Part of a small language model's weights.
Size: MLP 768 tanh GELU, vocabulary 8192.
Training: a variant of Adam for these matrices, 142M tokens, 8637 steps.
MLP neurons of a small language model. Each row is named by its layer, matrix (up: input weights; down: output weights) and neuron, and shows model dimensions 0-191. Each number is 500 + 25 x the weight over its row's rms, rounded and kept within 0 to 999. Numbers have three digits each.
Before each neuron's rows, "fires before" lists the tokens most often just after its 100 highest values on Wikipedia text that the model never trained on; "fires on" lists the tokens most often at its 100 highest values on Wikipedia text that the model never trained on.

fires before: " |", "1", "0", "2", "5", "6"
fires on: "0", " ", "1"
L3.up26:567524484490488543465510517505480536511511501490521520480455479452446508525493505492491479488483512529481494471519474494528456516506536528504525524513474487521474493513462536525515489531499466522496519530497470470520487524502496527494517528485490493556456529504480518501499502481489499522513458537504469539493540437465464488512510513524523489478514469474513517446532556485526478478463485498492511521513496471492482459531509488543470522506537511470483528496482512484507541513507509504443573482504502518547488498454493494514486506511550520517475510473513496521484451508509496496
L3.down26:495530523523541474497464485527494534526492515491514504486480522461487500486486507475547540511496485484475481475472502547487510558529518518525494488490547518518487509529506500483509510492518465488504501520556466507503499505516496501517515523508477435465516488494484493517487517524474500485496474534463484475498463519521450495524509471519453543519499434485495473566485481502497480497531506501483502513490500474507519497541481497468507498485469559537477500498530454542522528519493484543512528506493486479468437472560487521487489475518573507467471478504495468521482517478494512526

fires before: "\n", " The", " In", " This", "."
fires on: ".", ".\"", "\"."
L3.up112:504464532462533473526538541491496514490451486535477511477482545517492449542493483484500465494484524496487511487537530493517466504483522511510533526497455494530469509471470479494473509484468539503466495512462533484510486504507534522492531531511536494534508486489502564502497502475544526495496532514493456506503490464504480488506523530569531506503497515442504519454504514456489464456470472490452503509517557515509528505542520520538473506528511514500511511512463480478552536501482493511480509470497512519539509487520515485519512509444520496490525484506479471503485462466485521504
L3.down112:474476498480460502440525468489527466491465495499537528502519469520490529518490495512485518527481546508477493523526524462507463500477567516472506494485512497486499494477467489514474485446453479503491520532546499489476484503457535487500494534533513537533483484519470526495462478554526497482478445537517476482485479490504533449525487516476518517511513508471484478506522535477499516494474454506497446492502513479546523470462495522518507482548520507485517494500504457477509512489496492496493505491490553556527495511494498464531492504517556544509506483551523473475493500477489523522

fires before: "\n"
fires on: "\n"
L10.up232:524500481518481462489507526458488484492486507515511523495480529508499513517483479504525498497489531481500501464508508506474471430454498522488482492484490486488498489500476516450462489522519516476481492545489538479478511518513550488490496503506543503499476531500511554505483528527523554492474542505484489521509503505521458534490532509528551471442474515528501536434505515461500502464521492514453496496498544524497527502509457509493517491484504496475517488528475533489535507526489465492508511503492573530508511484501508485562532539465508438506500533525474443522474513463501528499
L10.down232:453492490520500480506455470559491468498513488493503516526497518546501514485539503505519496519507545456518442514502505529452495510479504502447507502477498493496516451523498517510490464499504513485488522505467502471462487513464504475494483474591580500570489518499477490486488530466520480453506474520528491483503489535557489480533514507481540567534477490488547521495498495496512496492515502492464503462494525477476466484523490544483529518494494500495493483495518488524524466454511485501473492508541510549500492511493523487489505513490481505536475517511525473486499513464488478509

fires before: "\n", " States", " United"
fires on: " =", " United", "our", "org"
L2.up63:532513479507460487493493493529556501536526498496542507499516519507494523519479449562489526502557504515492520480520477488501465486500513463505524527479455535513511487472541495500533528486472497525528493504517497542516534481483507487526531514526515524528489544468487476511540507461507461562494455510498525510519496495489497464522488483556501546467522499509523512484524488484514504458483531504484439510537524501535454529485536486524491482519479490496517540484537549525484508489443534478482487482497515526510457487477522500512484492447536483497512479506485452500480494491509486532
L2.down63:469525489514517479503506523476505510466496505488480485461487484512526482482499529482496494495492506477469465504454535464476538489504501509492499485508505508480520497534524499519504501512529509477481477528471492506489471489542515551476511470490483524478478480493507492528503512507473537520512491475488467532502487543516522524468493555414511439502497472495475470521497498533499511549486502501514534488497512473495498518510484523471503504521540480504473484524416472511542517516495492502511457527530466490525554501511526500513506437504476508516517493531493547518510529560483501407

fires before: "\n", "-", " The", "The", " It", " He"
fires on: "\n", ".", " |"
L12.up738:479503498494510505476483526472507502506473511525513467504479521506475473530474498501518483519512524505482512486519498467478482518472599505519508523490493453495483497475473503481477506474507530489454480523507469490482521530479520532437514523527486515503517485483481551505458509519486490488501485544481469535488488487506482526510534517528527489477475499505483497486537528500496478469487510472439502485490522483544533474560462519506502476512530521473491505505462527491545471538488475476483505476479564526545499491477518476528507522506520510525465493526430452526499510434513512509
L12.down738:495514474531479505491509506529530543459510548489522528484487514520486500502495519526500528499520483477525488520508520487478467505464513525474511546513491504462459498503476526517447510472492516432434548528459507486522486501498506518484509518476530566546489486490461505511522511476480486496510447519509484470476499512538499506538495507490457523523504537523486473514517538493503508509523516484492498525501483475473489457537482479483519512491487490439495481530467465496503477495531499454446484494482530536471458484510497518504506494468486493540498503499515491461519491504525490592

fires before: ".", ",", " ", " ("
fires on: "S", "C", "s"
L14.up508:512515509510491518462470496437536528527455534492504479537505500490459463525500501489535511503484497482479530493534466514495537496520490495497496489519519462459534543492525515502508482475493547510504502470452504493509539464520503520541506498489517470531526496506464497467509519518513470510547511512507483563512520515456490494482525405482522500502492512497478512493495489510475486500536453503513492523501481529509472498495487494481442519540509437496509485510459512498538498510520494473502500470525492520530529503478497499525491481435493487559467482444472472457521487492500493518
L14.down508:501519518514493470536488532483486489533482499505499531452542545474511521495509476496502530482494483533423493525488514560490515543509520456520504506470478459491513462514467488486500530498507523522479519512487525490511437489473527497519519519473467508449545486483495453486530517496446554473475490511488525491451485533518480509497505533500492515509480509514510494581500509513514496494497486492475465523555497481471506502498522514513515458515505550485512496511522524505484493463504503565463456488494507481483463468473492509531490482487542513488518491494476494514503532448508488522

fires before: "\n", "ions", " The"
fires on: " ==", "\".", " there", " contribut", "qualified"
L5.up60:478513480521500474520477525513449510510519518441477492505473509478499485503519484500452508520488524457509487504519483505503578505513520490482506482508520516553526536512493486497464483572525493432517506512519479480545497476532487512530480531515507492477532492480473504530435525497505522499510499514532499514451454536519487530537508518495524495577507492517431505515488497521480509511490479459463538499467531458478501507482504492473515501499479495468500481541498480463519483450530463512513494537495470504478518511463498489502520524486510473533485521480471516464497506479495483496
L5.down60:494530506493497509510467512484524475523485453532527514503468492502488511484504538486520495500506512566492483480467506475485462499541512490507472510488480531492495502467505488499494544499531469527475494486484520495467526485468510529469535485500516584516481501497491511446527481505474470479512501504435499523493526451508488482517471559514489494467472472502544490444517514451468516494508512510516480487532491536461518503470490545520520467489540458513510534450512512508487516579483512464520454463466551499519504502529476517505496509503503502499510512502518490495519490550498525508

fires before: "\n", " The", " In", " This", " He", " "
fires on: "."
L6.up196:522494521461526480506489561507499508488451492493522522501490520538493491519514477495499476498485531488478469496528511510515463492474512512478500504487464437516480495488490496480479475444465540543481502544502497463468493524479551529501515538560549494561493504520506541482462505502498516484476531518504473510499498498492508495488508515541543498449475523490513522475492566479499486444499476489470490500492542504504519511506461528497498498535514502493516486491471498494541504512477463532502502451547534558536517492515505451535528512473498499471488485531484450508503494462492502480
L6.down196:501511491514491501462494483475499448510498530503466486493509529500503495503511512496538544510512513545515477493474500498493461477464485511456478486463505537464520480485450541525518506467477536520476532493489541494457500503498471467479491473506508508501476494522436490470483472535578497490511433525494513476499506498515502536501504477511538463489500511499509529470507467495500507524507475470488486501500501502527502471473490505530529426495509487532483513521478495516476507475495461509441490539488518541527525537472514495533503551523482528543507491490538451463463496460512526519

fires before: " |", "1", "0", "2"
fires on: " ", "0", "2"
L11.up134:519493463488494551485507461472508506494496540495499492522516495488465546533493467499525498457510513560498508496555523487540486492533532483481486520488458468528501519525510480485471528486453478478498528471470526484494521460481533529502546444512488484522485527519500478501517491550505494499493470559439473472485527431474494498464489476500524508509522479519525518471523476457481503508501493515523475508531483481521518496507523497546479490514509510479506558490501516513461528486537543482502523487494493484523501481505504512489485491527538552478500521504475498472511471469509456441
L11.down134:533461505503510485483561479467514480516498541451520469512532535516526508498472489524503467452536512508493503511481506518507506482501532495516478535516460500532498486497503511483486510490573513470534501490514523514549508492458487523499465488486443522520537521458489499462495525465528512529544521479495508546520506465474459573485535474521431516494492540486476477470486512444512543501500518496473502500466462467515540493483498497516507495517473492483504520510451486513478479518508488509492472491488505496543469492503532462486496500541501519512530501507484467519500492487468485533

fires before: ")", " ", ".", " (", "L"
fires on: "N", "0", " /", " mi", " km"
L14.up369:484491446507501505501536480458527473480523533512483499581503537479504435493547524500497462535480509507503547510507538500503537507494507502488531512518491508540491476490479510538519510504494499542477555492448544502533490456540515564486502469524545476495490522514473485480466509515491464481494513518487518492499506504487483478520481455492488492489476534494474516440508488497489489469522463492506495455528462472484488482503528505523497469540515509467491509509501551524487481457517500498480532491478464497484543529513508473481479496511493555494484483449519523475527499514517482480
L14.down369:505490540472509552527450495531529453498471533498531478495476535583483502486517504503519538523509461488518458526473521489490514489493500529508485504492502480515537472539488473479513472463467498502490530480487473487469507518445494501489494498474459464463490511526520484493533498491440487473514544522533494490464534479487462463474459536508480501488521524520455490503495481526504527465521516488511521525538473501454508508477509521551548513491508504454522519520517507552500502492435507535508518515480505495490557504499518474540518498505501504501523517503511484525466496482513487501

fires before: "\n", " States", " ", "B", " ("
fires on: " =", "R", " United"
L7.up479:498520523522546486490457484498557525478462464526506516487526507529455456484502495481532518518486506513492491493491499506509537480481478506495501459500434522533514504511525508497505497496451492541489499493463543514521502507500491513474520498534500530528496478456558448510494475487457517533459462470494465536448509491471491506482486502507483525522511517490513488482514503487522509507500537515499459487454508492491480444486500501500517490504481458449453535522506541507519498507525534532474479496526482454483479533462502507504473533485471450453490513481452469538492508472525514523
L7.down479:455518481518465430504499494492475483486519468527557503510539464518513528506462493536458482467469468514512537500475503499479473491504479475490493527532494471506464492470498508498488483498551507508470473496469499506439497501506449463555505508502455482491503520546500523519477476492461501504497505493501536550502472506480524491541510506488510478475459467524478522515487469523513461498491480479527521525450488501526507507517489507493478538515492520475467509518508454498518492489448530463498506505501482519461545515555452523465474498511534505521472507510494530501482558502534514479

fires before: "\n", "+"
fires on: " ==", " ===", " UTC"
L6.up33:518524461545476466524495527498456501497520483518485479484499448496510484503532511518500537545506458500449486460497520493508488522500509508490459497500460509477513517520516482493492524511544500505489504530510479526568441477513507510504450493492491469476478503445492488549480498499556470527500489491503490474467535529521483499500492528457495521538506498511486485538473527498510516507516471490493480492425506458514456529496456501495546505483471483507514535524537544498545482490535458436499519500517474525532498479532492486517539521497480482500504456505473525491509491482501490523
L6.down33:475537520495498439480520488512540519510477531495508498546509543513495528493504501528489538499518526529501499522493512541508517519500463478500513480469524504524503497500486447502470515520508561510515549501490521519515524520535509485527483512467477555522524482535506503527491492481488464517461492561517453553518522503508499492498456508522510455479521504462469505513505522523511529506499499512462533508497517475441503487491494479539487484493570515508493505480522480516517478506492474533554464522544515496548530495502508490540507488522480494559485544505515510506445541511468507487

fires before: "|", "\n", " of"
fires on: "\n", "s", "ers"
L14.up36:505499507513487508495481540467499483490493510516498485545481528522476510532477476489486542516483496565538507517462445521477487446459506551496463508448509496493540468530515468475506494503476534474503510494515535517516550486525514514534517468506537512520496498483509518508487505497505561514500518513475504530506509516481468496460497496508525488423498571498505517496488524490476502489454473518479491470502507508492504510496464549464516488479478529507527483506469555495540478501482488501512499519462530519496529507470487483510518543514449505509534491542446484477501510456534488481
L14.down36:505531490475507477458515487513448483468496473520545486477435460473540515500536519509499483491511500479434507449512496518518493565460555513490498468548500510465452555484544512536507516511471535513532515512483533496516505481503501506470493503502515521453482524470490489545488484512472511466516475483512503480517510494492499511489533491486473510513480467468468482492467482532507487484520502477492474511454538523512501452540513519532483540508516487513529524490487488476470521492490539519479559489549497491509478486547463532493497486518536532492502511494502489482490473522481494526

fires before: " States", "\n", " of", " (", "ivity"
fires on: " United", " =", " age", " conduct"
L7.up476:538487482510508542473482512499548515543454483464507474484478523502479527502491547504541504488516479524516486495491526505490465477458500470522541524508509445487505491476510455531519495510468509531515490505485513459501473506521499501514478466513514523530484511504535496515515524501424504466496501478498533528508490509473517506491526525530513564487496458463439493505485483502465518518506493534499461443508443527538516498505506511486484504468486493536542507522529526489478534574469475537464507510509504480442500477487502496498488487478465473498523476459495531496492502481508484530
L7.down476:481469505477470466513515511444522511483490458525486513535582462562547528514510501500481476480520517491508492462492527472486519506466514508490474490498505512501541507502510530493498532461531490476481508482486529489504473495486489484497486496466486458490510511528458531542521525494497509500494476511491488538489493540504511484503472467485513474480471474477510519529452517514517509524505483479544492512508546441501509504538501481456486518527463535497464513504449479504477511459475518501506453541513439492505482462467502504500488549476509509532448528517530491535472539503480523495

fires before: "==", "===", "=", "|", " \"", "-"
fires on: "\n", "."
L11.up302:531522534499468503493528512488507466484496500505536486529482470503503503484513493489509488478460477564489572499517513487492506482473515526495446501491500497502486520494464502509452519489467523492477504462484560543497505467518503518510507470483492510477480498500488522508512461508522518494492503564449521491519550493455501521453490495475469494428448519524489517496513544498479512493489498550519454496472472501489514503571510519489486522520526513505532521480482498561506507481507470484494534492506512493564510526485498474471463536503473516512550503518491518453486519511507500468
L11.down302:493490497511465544464488484505486529512530529512475536503457474486476464493523491500515525534513500505506520491473450486503539479446453535527510496481525514497508486490509499483487514544555482521505495453505460498518551527537484466526528478454511483463487498513481480505497431493480535519543526498491481529513497463486472492493531494449469509516473502516461514568543447515487500545489487510514550527533487480498524493453465489490505533536495550520515532484482487508497489483463521476500527564478485500501492494482478506496510503529495512467487496494521483519481494511515476501

fires before: "\n", "s", "+", "e"
fires on: " ==", "ous", " ===", "segment", " UTC", "ical"
L3.up281:493533548548515523518496522502494484482487493499516478464470491504505498502503470535418498512480473492506505512473550493466527517500438491468498492501498464513459536503515500468511539555490476514499493518512473486522466489458470494537461488479492501477488498471477512512515521498494509480528503451528516483468451508511522503434543505516492507509465482503513518503490513491518517506498512520492483481554494513459501541527515521468485489478494494455544523496553483468467497431540467494477526526477532508493525483530475502488514492509499479556479495522459542512506507481468467511
L3.down281:508520455455563495501516519523485437527513582503447513531531480492506504512485495474497506491477506476543499535501502498506509496506535444513507492492467496504511494459508453477465499506528566500540473464452489524526500503483537510515510490510501517470498508502505500505495490537501499519494488511481502505509509504486499511548444496496476513550499557503478482466540484444461504477486482476469508496500515487548461497491476478515524507500517488515433503482469522491479509508492505532496513473503492495526476565501503488519489488490551466449510521504545509472474479492488487492

fires before: "\n"
fires on: " ==", " ===", "br"
L6.up146:508435472514487521524459502501468491512510474454506506509491549501511474461495534525522541496504483519529498482456489515506553483491491477520468513534490496498525525524480518491515515491549500478505495518466492539525481477504459489520518510504497496514486498476530464508488491518522505463431460503506468485501527498495499509525482541519534520500494485500488535508484541559517507538538481505482496528473548447526471496498497474509516502510499502511496477475522564514482483433515522521484494492535502499439496466497512467510501465482491420530470503486507510521475538463485537500
L6.down146:449584493513501416512494448501512496466506473530496475519519455502490507505503489513439471485490528490528509489529504524479480489491481469494532522445483521508454475472470453520488480496502565512485516494496508500520492478497496518487506476490436563504483517516481483545480476494496475506495531522514490499508446513480500486490510450496484453464473504505478475500479478466474488474476540472502491477509494508491505478479498512482495516487544490498479507521487470483507509546478490521533478526491504512529522479480457504516517483507491512531477551484510476465473531533481463484

fires before: "1", "9", "2", "5", "3"
fires on: " ", "s"
L14.up392:520511517494506518451492498495483496494436505480545481516451479512468470475523506454467486478550491509536492472530476535499478513478490509482518493502490495514519516503522473561513491533470493530509543526520456544533523480514505500507528522496504443544488514533497528481544477472445492531474467500476494513504545457484487465484506514460476505498491503473539483524524529487502465513457472511469497491529539516510508492530526512540475513481541457486481499459437484470525492477466515498482509486508468512537509518482500516496510477478513500498561494468484532489518531507511503502
L14.down392:535511487530527465479501506532517463533479509495527453473531497440524493502474481507520464490485521508472502521442513485476525487489510551504446488513504517497490524488505519447508466477524510489476453479491494505486504474477489509459450509485459496504539506458509509529488546510509510471547530536499553558509497469545486499466500463523473525486534491527543495548476518500518529455526524509498499503491496510488476475503476504474528446518512514504542520476526523560493514495489490490521478532529516532481505502511521473468520508523496479470481497517510504464472490531523534500

fires before: " |", "0", "1", "7", "4", "2"
fires on: " ", "1", "6", "0", "3", "8"
L12.up355:521503502486475542479569466497520487491497509523541490509514487465448498493460542483504500482484502538497500484524547484477480485539533502479514503501503494526474506472505495516504539513478496480477531470476520495506491468511538507472497469443461500482495493522493496500524507552463460501510488523465462503482547419489524478494509481500518489522504472495499505510527485492513494497491496533523465457511452514545493505482508474557472490505510521436500517470533527522499556496502499457457526517449523486547492508497541522474472537525520528473476514488482497490507525482519512483
L12.down355:495492502514475490481549522446509504537499549484479486489510499509483468504469556504474500523465520445464512495496522497509530502506483518514454486496489517550542503469520478510514476493511477452523493522544492505535508477506503477498484521539473490487509485510454511503488518500469475507498512505504495535479497473512493571503526452505450490505471544498524532517482493473506520503464486469470525509492489465535517503476466501468482525564513515501508529527500473480499487519484480510523518466465508500534440485506508452474493494536516566513508496535474520480487524483505466573

fires before: "|", " |", "3"
fires on: "\n", ".", " —", " |", "–", "1"
L10.up273:520525497475465521485477466481501481483499525530480513534498509507521533507553476467522536479494492538511496494513462490506511491496498499473467496466491488481533464528497492484464490482473543481472513486493525505465519492513502503469507478566590477544468516493490519474472510538543511506512489572458520488489517502476501481500457490536504492474492500513506513480490486521492474456484500526469477462494544532472525503561487518511501444501549509530505501530453510512483512486474461518504521511540510528505525519460497497510461484474507517534505522526528475471474528495516482463
L10.down273:496508518479528495533480557516483501502487503525456479523477521495510458495513514469510479471491529483515452455491501517528504498489518491539500511489480509520476481496457507525483500457494517497528514532535477511514532490519495505489505534511530473499496518497483504497503472439519496494514494499484527557499511518507475548467525525501470414477478532494490485456487522554498499501506506457469538545487546499500494479530494518482486470513473472569450465531422523472507499524510514528509514479532474446501535515531489484481511481483483521522479480494473515508515512547510513508

fires before: "-", "\n", "|"
fires on: "\n", "."
L7.up494:492492488522508500448503541410468467483476490511479516499488513517499509535481499508521480544476538492486486521527498495480496523473532514485500510487509506495497510507501511461476494483499561511478488501475520488446487511516497494472485497540530504559515496496490552491497521513526486457487466510497488520517495505509477515531510533530567543498482557510505515496487523452506497481519501449453490483458517511490521483504489514482497500526515459496525464494491481485565494500472482471512500486549588546515501514522499467530520504491483482488486515531504474462465510453505521501
L7.down494:454504501543512491457464440524486466495471492503493517504495514494525474510461508504506486551493510434503467515519476493487472503476490529464496468499533506516535471500544511485507510489488494525459494543485511493462488472470497468529472490557557507546507492470450495520501511506490491507485487520493529435510461526493480505571521522489523534519514472505523478480507528467499510498519498466484507497524512484509535464527500526518509493458478503484517499476517476499493517483474513528508488486504495567493510500528509527566483469482514536491493524523537457524469499454523520503

fires before: "==", "=", "==="
fires on: "\n"
L12.up398:532488512515513488487505530430496474496515524490537494507524539497516479514487470473475512462483505561502522512491519481516516455473513505534448499494472479488460517460482486545483550545465545518527520436487549502468522484519502503453502484462469490492493470505488513493505464510543544485501542527461525489475527529468465526504509477511479504464471517556472538454475511534513495518491509502511463487488511498501520527520472499516472488492486472530511527520487532532483521497509496476526523495478528473513526541497519509491490536510468464468491508522471468499468476508493508470
L12.down398:505527539476492521514465491525497549480549481570502531493508524467504514494546470472498534503532502499500514485449478467457504519462508474473528481539498502470497486537499505523472498503505482511510518493476481506544515499512489465505486498500501448498449492509450519526504489541509564487528524537519481534512517491503443484489505507486504527484516454533527497524505481478500455502468534506514483498539521503486488528464468509443453520492499524545490520505454471523452479506503519526497553505470483464539479475515515473521519491485496497513502503490482465524515478494468530486

fires before: " |", "1", "2", "0"
fires on: " ", "0", "1"
L3.up222:574522479499482535461507505508473542519515508501531506481455491462465518528475500492489477495484517538479493463521487480509459527499532530503522521514476488531481486521466536523501499542486467510499507528509470473511497512504487539493531526479499490559476516506481526510513501476476508517512455528501470553508517457473482498516514518505523480476504473469514518457529569491525472483468487498482504538519506468495492470540517484537475510496525520461482525487469501486496537507506510507451580469511502517547485521439498476515483519528543518508489497477509503508483444504501493494
L3.down222:488529521517550464501457487530492533525489513486510510493477515453486492481490508479544538499494484483475483483475507547486508557530523516526505484494544522518490503527519491488514510497525465483509506518553466509500493507514496496521515519510477436457506495493486494515488520521477499482503480536464478475499462515519453497525506473520456539513501440495488471555477480502499485501529513503491500513493503467506521498534481497472502496477469560539473491498533458541528523510492484548513530510489483478459441472554492529484486475520571503472475472492491465521476519481502516535

fires before: "\n", "-", "|"
fires on: "\n"
L14.up594:505490491492504510501504489491512450453523477554510504489446518542487529508469505522539481509506495491563520459512449508454495491442554527488455477480491515518518484483527517483475512507509535496457472524512521487507524472487510475486516467510495507498487485493487536445512503540531497512492514529508512524467514540494458494478526487482535499477471487469490520491505483492517506511509539528430496445493521505502504513539494501461522498473507445528536474515486505521509489480491493527531544501552510513483482484499545464553505484520482456531539523497505515491493508478532536495
L14.down594:521506494514497506504474480477503477417510499522503454502476487520500498482501516520495506514513500486524473529504500520469524513449510532456482494503474479472503519490512493505493487480502516530514469487488480488491508519505484485495489468531503449528481495489475473475497516510475489498517475498536506488527510488527471527510532507498496494508490401517487520530487506513489542522524637486483496495478514508500493508480465498508532513497519485487524503477508507526500479474480521510507562510543475495504434510489485487515521523524472516492478597531499504492523532492530483500

fires before: " States", " (", ";"
fires on: " United", " War", " UK", " Year"
L5.up70:496468522526505512494477459506571516496495481500459517530511516517472457503506479504501526557522485483541465507468472522514466509504515484545501492490455506448503452475504474506533479513482489453496519464480479487512558527507490483519474503551523503520514499430501469484489471461503466508493563484507505508510486506492518492559520504521511523470492474471499486497516482488485518519480505483489518461500496487504493482509597509533503515518509507534466508499517526513502504496496453509476505490502464503466485493474528548530499553493507488473512506477516513500475477430498502516
L5.down70:533532475494522460523490515509509464514503516504495500519487445516512509492489514504450514465440496482493518505531517505494549478497513515511525517510493491541526504528502514500489499474504505512460503496484522568480507494469504475505483491462461497517491513542516491502475489542511505527476465498510490518484534529500533489462498508496496499490479478460499506468438525527472519485494516493544505484476537487537506506477496515489484478506499506487500537502449502456516508472467543474471484465564495507480509509515521533501545464476514521518481533525440509508557526603488502474

fires before: "\n", " The", " He", " It", " In"
fires on: ".", "\".", ").", ".\""
L12.up213:511474498486496478511498544484502507482482491508503531494481522541506468535478503525500464484517518515476537443544505488502521468454564518496491505502502490525484510505454489490467524482487512512476489509509524461499479487530587492437558524503519499475497494481514537528504513474532513506510509518503443502516500474489493526518503506538493483497471484494477537438511514508484488456497499512523510513497556554546480490525482497524488499486473494510491515536441514478510543498501500506493515512471523566518500515504495510480525520466517453492492513473442470546479473476488501509
L12.down213:479469525523508493501462505533512522556509515495489461494490536512486492526473492478521531524501518463516498534481528457478478492477496519466493495526478496500492484524471481509455464490504495457470510498457507507513497522435504491520474511542524527486460512537459541513482518492540497513505494526517481516450474518517510504522550502506520498559491484511494551496510477462516541499476506491496517436524570476531462496518494538494498522495503499464480513502489501516514496496492496496454488472477522506511454493536523474499514527492506480521462517496511433489513528476470510576

fires before: "==", "===", "=", "g"
fires on: "\n", "."
L12.up38:557539478496533470476524519484521506496474506528527511492467529483496465520482514483462494477461505554456545486483502486515523509469513519527504514476492521493502508463472510527435500512502537512500505446510459495527489501504525502477565509479460506472492461481485518516475495494505559486524536526496496486481537476454486520463504492508520491498526529466459513477518490509495476504484498505529527513494508485524482549496487486493515494487533435521520514563490497480522523482503484512481533548449492499516517534483521461481498543516473483459514495504440489478478465471485506501
L12.down38:516493483498515547466479506486497522475525469519484520501495482496477517488534500511469509483566484504520516493457428459501494494479520453517511522506482527510499467520476490483535546552534481535514507459515495521527500500502503474513507504491520549483489480473506496541526482508517530522554524486464518518489494511486499514525553525491474499491502465499496503527494448505518489491430545560512488478528471480465454498425491507505455499482470537541515515487472509524500528481486497490500460494495510481496462534510468547497543476522507504510477494500494496464502502501536496527

fires before: "\n", " as", "ed"
fires on: " ==", "our", " such", " ==="
L2.up544:505504486533490513498541507511492515515518498483551491401489507512499506505492478561461511482494495500527501461501518508490516480475503549529480517507487520527463495500443507473483494563497480513539497549479471487545493467483480473506514519502509505494485541508471507500478501464489540543474436490545505498498473500509484502455530537503507491558519474475550527478511515467553485499494505514511448488485509489520460458474513484547512517460475492467513536485561492476459520463525512522493495499477493508498503509501531522490512493482513488525501512498476518502502521527527506502
L2.down544:472499484465552496506478460501516505519481522526471507551531499489498488489504495458522514520499544513491490519460510482526497507525461482470525487513521515483528503478562465539528519504506496473478481520505488506473509507507527565463502476511468541498475473471514504534532502505498474508504519488427513535526511504484514481560456500481501486437524531501488474536532479546465531499487522517467544531493509526505514517525499517465487518523523505513468497515432487497532515559483504494531517460535517492511501484481463490496525467493491471483515477509531520502477508503517531462

fires before: "\n", " ", " the"
fires on: " ==", " both", " =", " ===", " between", " into"
L7.up6:513509487492506489534509496507558499483522495498526496492509516495481505450512477505524465533478487487493529505487512518456513520501495455497511522458493526516519511486517454530489474520463503532466472499487526491572521499510521533481490465504503541523476470445480538491528483461500480485492465494540437518490530469527472481511540493508508488502516505536495475484475530503490474505539461506514488486522492519526536500479519486526488509477505453529574536508545540517547498468491484464498491544486498515483481487484517535495475549491509472525494495508499491576538512473514490531
L7.down6:449535493472459482474480477521466486482512538466503450448432469508507577510492510499519539469496470503458507495505496517518474472587470539527508482498501503504544500449534513475476521481521504484492489511481496462506482493496485526520485484500507474489444557471526473474512532497506493470510480491497494494496503499482482525514500529473478478530503554484493520515460507511456485492512536506469508501533512497465504525483471539511510548497487494491482482535467495522504493526521492546518464519499474513511549480474517520498493488498524488514464480507473528500491509541492497469